config.toml
num_hidden_layers = 9
attn_scale = 0.102
bias = "none"
init = "trunc"
init_std_qkv = 0.0496
optimizer = "muon"
learning_rate = 0.00886
beta1 = 0.93
weight_decay = 0.016
MLP neurons of a small language model. Each row is named by its layer, matrix (gate and up: input weights) and neuron, and shows model dimensions 0-191. Each number is 500 + 25 x the weight over its row's rms, rounded and kept within 0 to 999. Numbers have three digits each. A neuron's up and down rows have the sign that makes its largest values positive.
A block is one neuron, or neurons of one layer that tend to fire together. After each block is what it responds to, as a language model described it from the Wikipedia text at the highest values.

L4.gate135:502545506507459490504480494493499507487491494479525491464489534509499460476499535484478553498481472543487480450491518518517488523451492472492485481509536523508502491531489459501454534524514493521489473490506494503484458530511521536506493452480537541458508488496494501491500547537470499526534476542510522503498471505483503486469533518547496507508493470475460534492533462503551467526560475528505460515514499507459471496506527487495479492498437495492491445514494442518502495486522520474504522527496501455481488470521543499473534465486503468487506499478511502481491537494443516540
L4.up135:510478526498491476519556510524531490511507516517533481487521494503479472506553474522511522520475501490498525484478486501448459490479498495546510530490566501519463501478536510501495507512557492503485517513494476513507502502497490515493508521487479517538520491496540505477497496473478514454516502472495441468489512446520487516521487508514526494468499496538491472510449523473474487488468512514510508494509449541542447486515520466534520477492490490487534426466506465528494496488479491491504539474463471494486507476481544462519478499546461520564488483475476506481469564527500496499
L4.gate136:488531456525526481506495519482520487473457451491510491473483503503501448522520522519504501439515500469461490513487524468509496468521428462505495493507515487479450497516496445505516463473454515525539526516530492480524478508482470500513514494460464530486531492475541490470485493484512487475494487484532476445480497531462525508480488496495502519521538506517537514496509518501466474540481522515455518480540445505505511486536534500498497501500547510558504506488537488488509513527512527505464513456524487461523499455471528471488522491498481481502552500512495487513562492510477498494
L4.up136:481523546481470528529503445505510542500450547552542483487458488509520462506486563500525507491536525478536476481503497531531483499466526526501498522482478503457509511513518488534543500500473502492511518482464471539489527467512499499549470459544501520542478506499508495505549487539493463489482513467511477531477487474483492494510465527502504454538454510494474496476477473502491475515493479487484491489469487486509531513535498492493541501509509490514446539527455527477526525481474491509513467497497486493509546518472539508490490429514481493500517507520514517494492474529541480499
L4.gate162:523513472506494514453483520503537492467493484553518472508493459512495492477498522532473479494486487485477461508503534491502497481472519518449466485483508499511482507456512463479514536495488558495501501521537494494483471498452532503503422496510482531530492503453536526500485503536545504496503528471471521472477514504501551484505506541512512489509456499501515471509507508501489482487494506524494540471478485467423467478501514448552526453495506508508466489491517533459479510506546484479452496526480492533502503516514488501445484502500517457517502457470468517522519495522490539469
L4.up162:522537497486531500525485514496538514488480524479491511442462459534507469465514498533521489502488491535523532486525543533442487508483505509487461465455506473461504460487490476521482489516481527504469493494489562512546517528483526502484508482466466527470474489466491497484500518486512506558494497462522505533436525478494531487496500493468504486523517494541505476494516490444452496484521492508502528502505486522499486508529476558527503492459503507524538473455521483489515495526509516454483546507496506515441499483504470501496512455489513494475513448487493454518497541507535501506
L4.gate204:516533493545502477468511521489444483504490497480533504540494527487484474493557506513516488550564460535502504509531522494508477509502496535504502517491501499526486494503559513477504491578497452510514492525493501518493485489513500501493551490523475442496512455495535534493483500490498490477529492495526478509489455483475471452480532528498474498509513531505564468517464526451489500454521517485517451516483478472505479535536542480509475481532529504526524521483480524553505501488516509528503508460519479490495494513518497481511526476484474502533535474515512506491550509533482461519
L4.up204:490455497512507496456507490509515535501449534488537469537481487499474511517507526452444503558529491482518532494516519482527554517518519519492513487495500490517523489495471487524491508507487506531536502518471476450483482466465490489491514514497525534477508454465502533469502496564467514548472478505478517476470476484494521479463495474501482486471485471518532488508502484523441472461494473513484486490504512488512504533515562473473476499551500485509482543529502476529537464527474522486509489493525443526500467528527494498495480504492503496485538513508460485493506495438509496447
L4.gate230:483498465470476456462472498474509478463500515512533477489508520491550507487477515471519463513468506501525499516480481489486468475499535471537485554477546495499474525539497502441496495539406516543467479508492493486478497542461503480526500474497512511488463494517523509517470549531516511452472469477471503508461530513554528506529493483484506521494513505515507477478497475508508520500521459471519519490490553475500499549539504514465467513506472509504526525494495516529491517504530461472495484541537481484476461533506491527530492452497512488497514494480502486468486508491465474515
L4.up230:506508481469442470468499487453531493469490505481537502507537505522595478490470529520527478518465490490540532493528467499493464493472495513501471533462469474453529515493533535473473487497482514499525521456482506506540502496478528450514479484483460549518529487498509523488501485497489498538512523485507502477456518483512504507441480490473491527499506458503505458478532526479472498509506496484502479451518480517503515534500514575516500512490502499527509475469502463494451514463537492509504512440518515479479522490530476499514467493528538505507519491505459491475501515489516511494
L4.gate235:486501516535467497495517515490523497478483491504516552491521510519510509505482520461501534512497470548503491471504503526503435518504495490514485532521513504501477501578531558508488494513463483525482498495490512513461497487519492492543485491508477481531502507457479461511510496535490528500488499492491530499490466484490561492498526496501494514520519517473495416525508442520460531473522540458500451437520505521528492513496499520468514484498511502514532518511514472491495503531465512505512474522534464475512488498498416482518471511491493447454493486524488518458497491552487495467
L4.up235:496489502502510453508471500447520551490555528502490530464506492492492472505520463490500494500477520536524472478473509502472435487516491466506476489514499517497489501552509483504451530525500519565489487498500549507509538544542476522520497513521505497502483511486506475507489528491500505511497524465532503503500461520530521504464517522484501486522471533438495479463508502508519529485510552453510505515502481502531484522532502533473502458514442525451477481479476524502501480522440473463538525532533466453522528487501477528525494485491491534478522516502477506480509506544490486540
L4.gate259:492519516469488514497460548477527446448516508475532531507493509538505492482502519527502511522497463499495478479561491476476510430492469483488495536525529493531470537540457504482521476477452516501513460481536485505483460487477509457516486496500503510486513517499505501482477514536399534526478508523507515529505513489542515470520484492497496529512524483506481477460515491479479530549529478497505459510542481510495554477508486534489461486493517497484495487522495462516498503489490491476489521492470531537501507492473513528502520481536502502497495509499475493526498482564456508551
L4.up259:497493497483496480475493499514491521470488491519495461516521511441494500480511453512530527493471522451515509500488501524524459492499487514480516492509535516502469498542489466476470474505491498495518512515490532464569536512508533513526488488500468520520458493535488473503535497465482457509516468496500515471524474517470476459478480485497511529448490486509503459471513533457493523474516444479487495473501504477519453466513502464537522506513495498510489545494534507487502499494459453563504483540570537509504504529542467444496472509492526515491481502484529436508490497508540506482
L4.gate315:509524550516509476487492494467534459473497506460463484498487536546471484471533520503523518500474497482515478444485529518484469496456530508518521485499492477525513488552538470478534486517506526520476491492508560502466460495511475476501517495533491534510514529510518490497472511496524505469490468489507478447513523513529497498541523478513539497536490500518488469495492513509489535499486519456456574518474535469499487544515547542526518510506465517490504548495485539506516521492502482474480498504553534450504504482496482544535525542499521474507485526480502501470516514540519470514
L4.up315:484433462499536527509521498536461548455503517502523555487538469479532494532513524505481465516507495484500495509438491518531500494468512510547496466499519498509506466466508545500473510499530530510457510478497479522536504511483482468503509498457517510475531489472492499494496498514452538514440480512465515473457548510514538529508509497487485529503540565447511531499488526522485497502471493508495509494469454465475478510543487505508515487510461527512513473551510507527500495509534473471503515517511524484488524517491560500481492549517493523505489510459504487478484518500467483490
Description: Closing == marks and the line break after Wikipedia section headings such as ==Career== and ==Legacy==, plus colons in titles and field labels.

L5.gate23:499497430437503537524533481513492497488455531499493470575497462488490464494480517509467481505516444477503516495546482524479520465504476499504498488474529507485519488486504475489520522481494500481536493505520459518506505484511520485529502527486496468521518462504506526488505505506463532485525513485505525454525477497520562526490507492498470523499535506529511481579492512487500513487447519467479548474522484494522463492515537483541510505525521512505495488490471490547492486499463506483464543511492470510517531510478496484542550489482524524509534515498476503520514546439509477462
L5.up23:476486486502507497508494530465522500505533549533523449517518524511475512504502491490523505468506505537471540528561484492523485521559476526539519528488498524519545469502508491492471498510518513537490505495485489501528506466498442524513464516520489500509489480536509484518519477524507496533519497507509529510486515485477539538493445516489495499441479488527556499458515488493475521515528494519492476459474495513542537508511492525521465528485479507550507488525499478513531482513521514541469523489509499463496498503488531435521567443506540475519459519473546468502518477513522510490
L5.gate27:499490490466481482478454523480488513485505523554495506537448499513452450483496543526472522520495509497485466500480507475478508505477487532497508516503509539453458523504496505461533482506479500530547475541518509520483485494504474473484483515517516499529505505534504529495517490484476495487497469480465492495523463467474495516473473502514517533492498522533470495529478453486549533518476515498521479509537508534547475467476472440508538487526466475519487499490501511497488494498487521500520480449524438496532516483491520503507491574482470535480536484542504476468539536526464509541
L5.up27:498512467484513490499440473492517538499530510510448501505476481486483412491499499490516523504503448515490496506504529537453524521478485490492515529465557527512467483503460527450527501474556489509557496520542467497480506533491499476506472539475502513501491522486499505467496507471432502528516506457480520496511523449522518510488534518511512523476491502517494504513480482487462518528527502520484524512508483493506499477484525480479537495519517461477481527532504506472505513535495484489504504505481449486489516514509492477509537460522497539546503512510534486517585507529487460517
L5.gate31:504488454531490505529494488509519519487435519509500515581554526517469490480450532502503467512529540501516521503534525497435527534521489477474469460525515457500480499512502525482518551538476538471476523529519516521476507498500508556505489530525462514474479498499492547536485540549489489474534481455456493505498504532482539490502535478506516513464473524518514524548489456502486514483504510498509516514484486520488504529479531472508494482481508489480533436528517531484506507499500456489475510465506481483516497495495486498488508499490496505485539516512497493508495529538517506447
L5.up31:510538496501527473442509531515502529466480501528517486571494510491520496447479509494445515467484468482440524497520517487477482521468537507534504490485527481515503483483459530515542491510543483543512469477505467523476468475497500483485524539501478504531520491516484487477474530485536498552513490533519509500524519540533551509514523521484498495460510478494497531492499487479508488528538534512463543498481479498501517514510535456494513489472476510511501524498538483499464463460503501471486512510451468496525489537468480472499478503444485526516475515445483520539524479474477494501
L5.gate37:492537442529497537486510461487517506494485496557497486467486457512477507492513537531454500539493522509496531527519540489514470475541472495484455474515513510478494513456526488493455532485441494473475479513497483483481467510556495486528462526474484477499500543477521515505516499525511484487506523484481480515468505535520485532456469537507516554533500477511460480468498522526502491478505494493495487472534489469501523532471495478551504531534523488536504538471513525518462480452505523491491487472503500542550497543495465510523505520533522528496538524508497497498526510465522469489
L5.up37:493483514571535524533460483477486505510508476540478467513496503489495491488489491479486467540498490510500464510535522479517486456498488505488506456535465526469514513501451461539475516521562513515519511528507555488514504493518527480510551522515447484517508513452487493514497482498496499517493553472539460491525483479491511469470496528477521493537515472553467501507496490529506471538471506499520479513508437537519507514493491484530485479521513464493513533519491493492493534524498472499514562482528504509486481525515496455512540500511504534524565528518490480487476523533469509533
Description: Periods after single capital initials inside personal or species names, such as John F. Kennedy, M. extorquens, and Stephen F. Austin, plus some mid-word pieces of names in tables.

L5.gate6:514480529509518515519515456526486464534502475483545545499513532495466529511503520516505512488497563541501496529495471486486517509496535488478540501513518514553522489494509455500469491501480561490493516498539501563507516517490572490484461477492530482465500541501503505525485465521465465531470493497500497485459517482508462502510506519477463496501503472497512548526502498530481557513502486501493470519502485488528517473533511480520475521518478488497447481526460500477512478531509460481488536494503491522529551522485513570484495509503505451537483515501519465547498489535489524515
L5.up6:496518531474460487491500547487511533504489490535511505482482506492488452452485502542506507471522487462496496484466492544471494475498499489504559515497504502505486475505485479485483522495445512521507509520542572508495440454483503425543494506511491526511509505518482471521502546498496487485497487489520497489488531489511479526509527530548484445540559482508474505465511491480520502522499483489482482496501507470512460487491503449482510495479458522478464532500477485511478548500513467469499510506478517489534494498547560530482574507477486503502497519503491469534495454487507482510
L5.gate18:484476500510490498490485517502484534516503497509500556501477506445507474506485538473480480519495500531471484473526496447505531447505529447521488494523530526524494478513563448474539552491469514493480467477532511494486472533526491488513433516471496536524465493519489488519529479510523509498515522511462495532462498502487488504514493512491520498488481470525505539492505511498477474470513554488541480519528504485501513514508531450471535519536527520533481505531507518512507504534468493554464533465529517508454516537484503491504475480519548507524509458515502519508484551509474515541
L5.up18:545529484507486477465502500434501506488511527527488494484524495478538504547487526470453544497534489470516510489493483464477483461536469471496504494463520495488504510525496516491471511502521523543523517485465518523516466543518524490481495501465513542484455459432535486516520540532496479469488473488507507465498520502480504462451508492490522507511464482518470510489521499469465479479477504518487505529504487489505495525529466534481502473552554553533460500537530486496525495490504495481459522514501544519520463510488495458483500502450536504506526488490501467513498520508527464543
L5.gate63:515471489486486498516501508533502515473474478537528528506505533505482526518505518495500505516522518494500540515523473509480481453499520532540486494494554543499475507518526531443532520446464525480512469474506498502549511474461519473514556516484470490502485452493501488538509513542461508516494437480529489492516540497521507521533470518500519516456463513578504491551477532515527476497515490500483545496508518498451490526521481475522489514506496497506502512462482487554502510504525489524504499474480534516491503427468506451468498476491474475514522522505490496490467516460524490491
L5.up63:498527523545468509514505513512479511491480510502523506480480497468507514504503481519459486484474497519466471473501484496464517475518503504543511529474515501512491524500447491471535507519488450527472493510480487548495496523519521497491468480437484528512516495486463524489497523482518561502541515486513474513518478519551471475465525517486475532543514537504479522564523486484505563521474489515485525530535538520499515518464505476467491529494516517518464488521547436529525517483496461474484523460497489502502502487527531513446500519487486471541528546535492497471542514513527477497
L5.gate294:534521453507490549501437515519512527481486479551545532494487495475531506518483492471482480507476511537556517512486477488457546508478532547511535502452528481504477503520527469502482538512500540460488513534487499504474502498484539486540501502461456490509512488495523481553480467517490499497525503490522531490502512505527463506462512487470476514461479477538487487492520509532503510523515550522453505480480505511516515538517505519472511463520488492501516507521542508430490521498582488479482515515500541472476499530482469523472506487482479512540494509520476488499493507524525495471
L5.up294:557472513530597500455491543492460507486481465538513523480533443465515504532465504491463523468499503513488478525484522508481553537485501498474515501495480489519494493534522486515540477511519512505490488451500486494534488455495545533507474495500480494567497501467508500460497488541481479512492510502530508489500530505506488469516519486492549477535518491476515448464533466483515536491523501512457539493480492515517500513526480505479469512503505489490477445527488477488480448516533532508481479487513489506527521482536487482479509465474543503459498472486481494495473491518481485499
Description: Closing equals-sign markup that ends a section heading in wiki text, after titles like Career, History, Legacy, Entry list.

L4.gate5:500522507459520469457502498486492510499484507477496445499509469512515453479481510490506472513523472516497494474485496507487481458498516485507504457520546525485508507531555487499494488515514518514509451436541493473490458459518499502514507467527532501525488494489502506495511504508474474506553469493561466474516515554506559497500444492482524496462519462502489482502511559493491509501524438488496508509502495504507482540516476524483540490556479498540462528475510511486509432509525528509515487486524501497523515541486547519529508492461502525502499529479430484490485509486494510476
L4.up5:500529527452512433502519492499515476518531494499489489500451460512528510493465489496480496493521476514477494498519496534503538488542508500501542507490554502496485490482542524538527535539553524498499490498518507518525493507488522495558512516504537508501463466491536536474530491511477530517517451483520460475526482476464520496447500517451508517460501498477479532486534493483518527479468475502497505468476501487499526533509468498510519491483481483499438458508511454527491447486508483474505514516493495522545508554476510524546490507528487547477506496452472486502520489499474450482
L4.gate6:450532462479550504521493503523521490467494503504509524529497508469535484476492492500536486497473499502479483458520489540525493506550454503511523525498490491521515530434519498466511483540511476503525510549512487525532447516465493476516535514461459514535522483494506513505515527498557466496480487532522470493503476493539515484460491482480500533521535492510471508512515537540505516519477520521484485461475466498499475572506493465567534534545484483469513501451534514522473504496513500481492505518526513519533508506476487515527484480465480504514518474534492501493507514496515453545
L4.up6:495447508555485536537488522551473490503523499492520510523505513488465468443519501480515478536527479446479486548524447474528523524477480490505468473503499508475533524531514524519526500518496501498558568483486499491534460467532501498503492477515484500518537494554551524537507551523505518507484482500482509477494529477475514487510491493498511457479501505498482500541486503506463506511518470496471510506500482534545493487480501473542481489540532524487533478491530538497483493512537491501474501480502455511536518524457501462492508514509470485515527541500474517501541526485463463507
L4.gate17:511452508494463465499461490482525493467517484471510493434513513508537514500521524564447504529473449521507508499494502489477456462507458509492509500492517451516460467517486515466527548505509526497484506490505481509481480502521489488514522495522549521480478521467484495497516559522523520501502526466511519504474490520496486549480486470494492507466486576512527534488505481534500486512532544494531452507519510542460496511488500469507469491509538465508504478454493498517514530489522506481513510449474479481491491484532549521446453496540521510495530510510494468480497524514515514511
L4.up17:480494520492520466453454529470522514473502522490458542493498520529548547526515521481484513485498586465463472460533507519504496525512521438481472514507555532468487519492470537488459549488506465472516479483498515513505502488486454518505485529473520520490516522501534497475560480478467508492485500513502492524522494504509460477503516529517544522537517500526496493477471503457527479470498519507505483518523515481463488481501516522486475516501514540508468453488496495489497521459547520521493508486477508512492471497508502500474471485503538524505561518484504454467489511484491489549
L4.gate86:462491506505542428473479545435528466498504445480493507490541544503493495475520502479495497505499473481478484447528491492478513464513449491500509494517439521542460505506490537469496517509459498479521507511491474490458495470494496501464477533491483495485542457477516486510512463509515489501516554534539508479529504479516505507502485477491543525480506483507506488537541489483464472492467500507489496463483555484518510504490491478473462484489478523540516473471517534536529523483516479554493503473477472478532506513488526454506479470488519494512515511482498475466558478490517489504
L4.up86:499533505439474515500531497541521515497517497513517476497484537529505520459521485471517524520523520550479526492515473554494459560496520510486495481472517491516483493513502531516484505506494522478527512509463495486483487503462519495529529490519525507509463492530539499514492535508522501498503560494542480496515495503501549514555508483481505444526535520495478505501505453503510531492506513463519479520481506482519493479503510525467537558484480488492477486486485507492536505516440493479498471549486499516477469484466511518493502507493512472483452523489538472539543512536510534597
L4.gate178:441488483476516494522491513490493491510565483546494491503515484500475568471517497486510514488512496494489509517459462510505509478545486510500508514519529509498508454511481513479510499460508492468523446502473495520500484509513463515464508433533562493509496505505515499534546529476505490545531487470470470504506493473491503517545465523537533490499496462489468496462497503483504533505496492466489543508507536449503481451537518463558505494482496447485490517492493494530533482527509496501532511474511509464520506488525508483473438535503497482511472522494507523506531504490501425520
L4.up178:467485529551499465482468503488497486516446514456501531502509523500561489500501531494444515510480486476481489502505506508503514519525540504436473502558498532474538505520534520530457499470532500497504525454524480537488490485483499469486514482508483493522485494501554486506523474475467528521525516484498506502468509453497492545525516562483513474504455495477510506491512476494506478454527517499542503508501510508461536439495500440524526476503533521533508491510502497482514472510533519505516489469535504438510502477464531515488493482503490502519501506490465532513500514505565512465
L4.gate189:485485491543532476500484475457554501528540485521506464501518483516474499489476561515480484489487522435466494461511509467504535510510499478485454492444539520520482513487485519513519490520520564518549518466530518538492506485551508479480490499521476516512512466509470510509497494465514500504514484519502447515526504483562536480492454479529507517495510481494489552502506459489539492481494514503508475527501497477500520508543453485546507537508521525514478503496471530490500502468451487534543493503509512521517518517504504479499525480484472502488481492467529515537562501516495506556
L4.up189:506483497507451472515519496501533541492511480553480494449535526528502527488498482520489500475516477486513487487527468476474473490561480453505493492512470530511490504514524547451476481524495519465525510490492504482529468517472498469477508497480489534536507483493501480517534496503497455452502475498508506495493511478484462481497474477516565511492534504506520489502481459511503487479510499486503512529522498473493495559529516448465510521514487535526509506461579469540514527434474517507483502481449503489483480496488513527540496493450492481510522507490438456494546524518491510489
L4.gate255:491496456488519557537477459509463541524476507512481495546508503505498504518482505490480521473504464516510516512501485511473511474501449541558453449475505480506512473477515490516489489520517526480492526494465495540523492542547480502505529519485506513517529491517469494530525478487457513522545523506475479474513474464523534493509517453500493517445496529517472501498479526505526504495519491449452478491505519492454533558539452478486523507479498475487509502501469513578490470488452484519495521513512477526499491520495500483529510509477516493473479524510447482460522540482504496488
L4.up255:511484495471502485452485511482510517522527523513530507542480499502570481558469518420518493451514502469490505488482512502503454496487482480467510482562474488472480484490479487453503504466493511522504486485530464515501478501477492506503492507473511501450509497460502516500505525491506490499517488480498507470519514504480483484531518523470501533489538486482484547459478553470481472533534465465548533513493519514500496522487475516488504465521490519537502568520492538485502488480543507519498492448501534489546470491505529480543523515531490426487504495484514484522485506488542489512
L4.gate366:493496536512495511497505494499512506485501469574527494478482455482509486465463534539449511508495495488488503478512502480479494486511498476463478464531505500520467541499500516542484461538523529471534513482525539511469480512539515474508514559489485493566487507484456460520498536459513497505504546495470508466524530504499501496525550466513504474534519525473509493493492468522511498464533491509558501479517506531516491500487514546521470506539514526494514462519490535492506513443499535487484527505555506513479501491482508475485503499460550512459478486519521509486467457471495475536
L4.up366:516474439473494514463482550513508491516556476457469536472476477504463485445516518503483514524542529512468483462495548504517535501559501478485561488523536504517481502521447483507521504512492519460474527519472529504562470511471491491471515546464483508488519484508525520473491508494502519500494460489523497490545492498516464480501514530528473560490542536514518540500526469493521465523515474485512510494505522504515505489495543483542493518486486505496487472490483457528489481490512493481482516515525478527486467486530529480499511516475497465479489499483511522519503556538509479528
Description: Hyphens inside compound words and names with no spaces, strongest in romanized Korean names, e.g. Hae-gon, Hanna-Barbera, full-length; also periods in initials (K. B.).

L6.gate186:470483463526511515505513481500521510485478535542500453479487511517494496458477490486499495506472516535472512509489494513503478488508456520474477478513543483448472513507458489492480490507506496512564491520501521507488498557523483518487430504512515499540490493502498503501468493474473513569478522521520495499473508483496528490472506507515488509521473477488511495501509485526511498511471506460473478514477532477458528513474503465484479541496474529548461466518493591550566505504461520496500531496497493492507534517500523505484494493495478496480579498438531543480501510512515527492
L6.up186:489484509544500525510470499484471514514469451535523495492447477496500497493531518503519466465500475493516510527525524465490518521478479522518471488480509502503512527492500484505500504529464493513504469495531526462498492512457550495496474439456479521486486491472463503481523507533512489510524506498506492531443492485551527520511478499509504505510486487487509518498520507496474543528498493507491461489497489527522500503497452489551557521485459470549551530532529505511496473496509449505515528449477441510494509446460481465504522511551500496515458519484539520490489491553470473543
L6.gate383:490506487499496485529486533518523489500555532524487489510465523491489437463466530545525526503534479511488513463503530495491463493502488496535482476487500467480530479497530483504431519471458564486529454482540497521548501514481482495516486471490538539480495484515478514535467519531522533490494498501550495510508506534482508517481516505473513497495483520481523506442528519455517493508488529475514546485514488523502519461527505458494459477532507495539494473481541479447519476526526506480521472512508517513515507502481502498434458476495525478503548484462499507470492520517485487490
L6.up383:482524466481489505480506497448481461500511514519490516527522541529502440512479511499516466513550495467542469448519482485495456499523481515484502531504490522488502486515481508488457518499528545521565486521538512479523478519516472522467494476505531521497497494502500479490497459528532515494494487528543474473512460524468512506431482490505544465531468522525522485475493511473527509506475527516493529508507511491532484484519514468530515480506485487494505499484509558503552497500455494516492480528507537501505523473467509423504468457517462484503505521490510520574499475512524513495
Description: Line breaks right after Wikipedia section headings like ==Career==, ===1990s===, ==Cast==; more weakly, digits and commas in table dates and numbers.

L6.gate47:535522499496512475508440480523561510497513478485554482499538505512486471504526521456492490509528507493504506495478485533506499489504506497435489479471520501478492504509505548487513527479457525490505513479499473493473447507491512497465485515550467468487502526496525472495515503497536519497506520515553487505559525501470532503559459480493470510482539515505513488524551481503532531502557515480509527488517455491489513497483504453472524517536552478481504485515472499471504454470446504503514508514497439509513490527501526479480450477495524484492513534499487489459559513488483510499
L6.up47:504516482515494507517514554467510487461469523500502528494516513518462491511509469512455511494499550500508498464453521490472467501476486435463492501491476495459477502516516509463495519522485507518522469468487490495471491503522493488449510473474534502487484461493503489494525453510522517512543487518490474500505506483496490471538503521550491479452513539511492467564481492476528524461489495449449528517501520520460471517508520506520492485537529511513486498504466500524484479516562531533511527511498522496473478504529477466521511506432476488550541488510486517529521533496476479556
L6.gate206:499492530460552511480506558499545492506479525500511512485499510506570494497492525512493475517511529490463501462534521543488447491482491443518486501494506505520500498496469539529523495499473483476502490494529496494463484541487493499481474537567490490501519469489521490491529498520477516530449512492491499540484530508526520511504515496518544529485488467505508495459500474443547491543475497500493520546557460467499417479500521502511457526484544518476526522494504522514487526500510519537526473515480511502485455486505515539498552475491478478501534524483486504500500492516495499534
L6.up206:476436490581535473511456484517520487528519478529508511492548439523495512515513525528458536504515465487515514484486525513472467557550478513489505519525497513469511474480486518509484482519535476519520501532444497514522513472503532482482533492502520522529464484483463493474480497500491528464477495502469487464502512468505464512455498511512508458518511502466453485502514491502516508545490525545512467492507534482551527482498530510499488490524477503553498492468481481514499442514460513492493500496496518452498523480466511470504470539505491471519473535491517503494535490490491487541
Description: Hyphens or dashes joining two words into a compound, strongest after "All" in sports honors: All-Pro, All-Star, Somali-Qatari, X-ray, 4–2.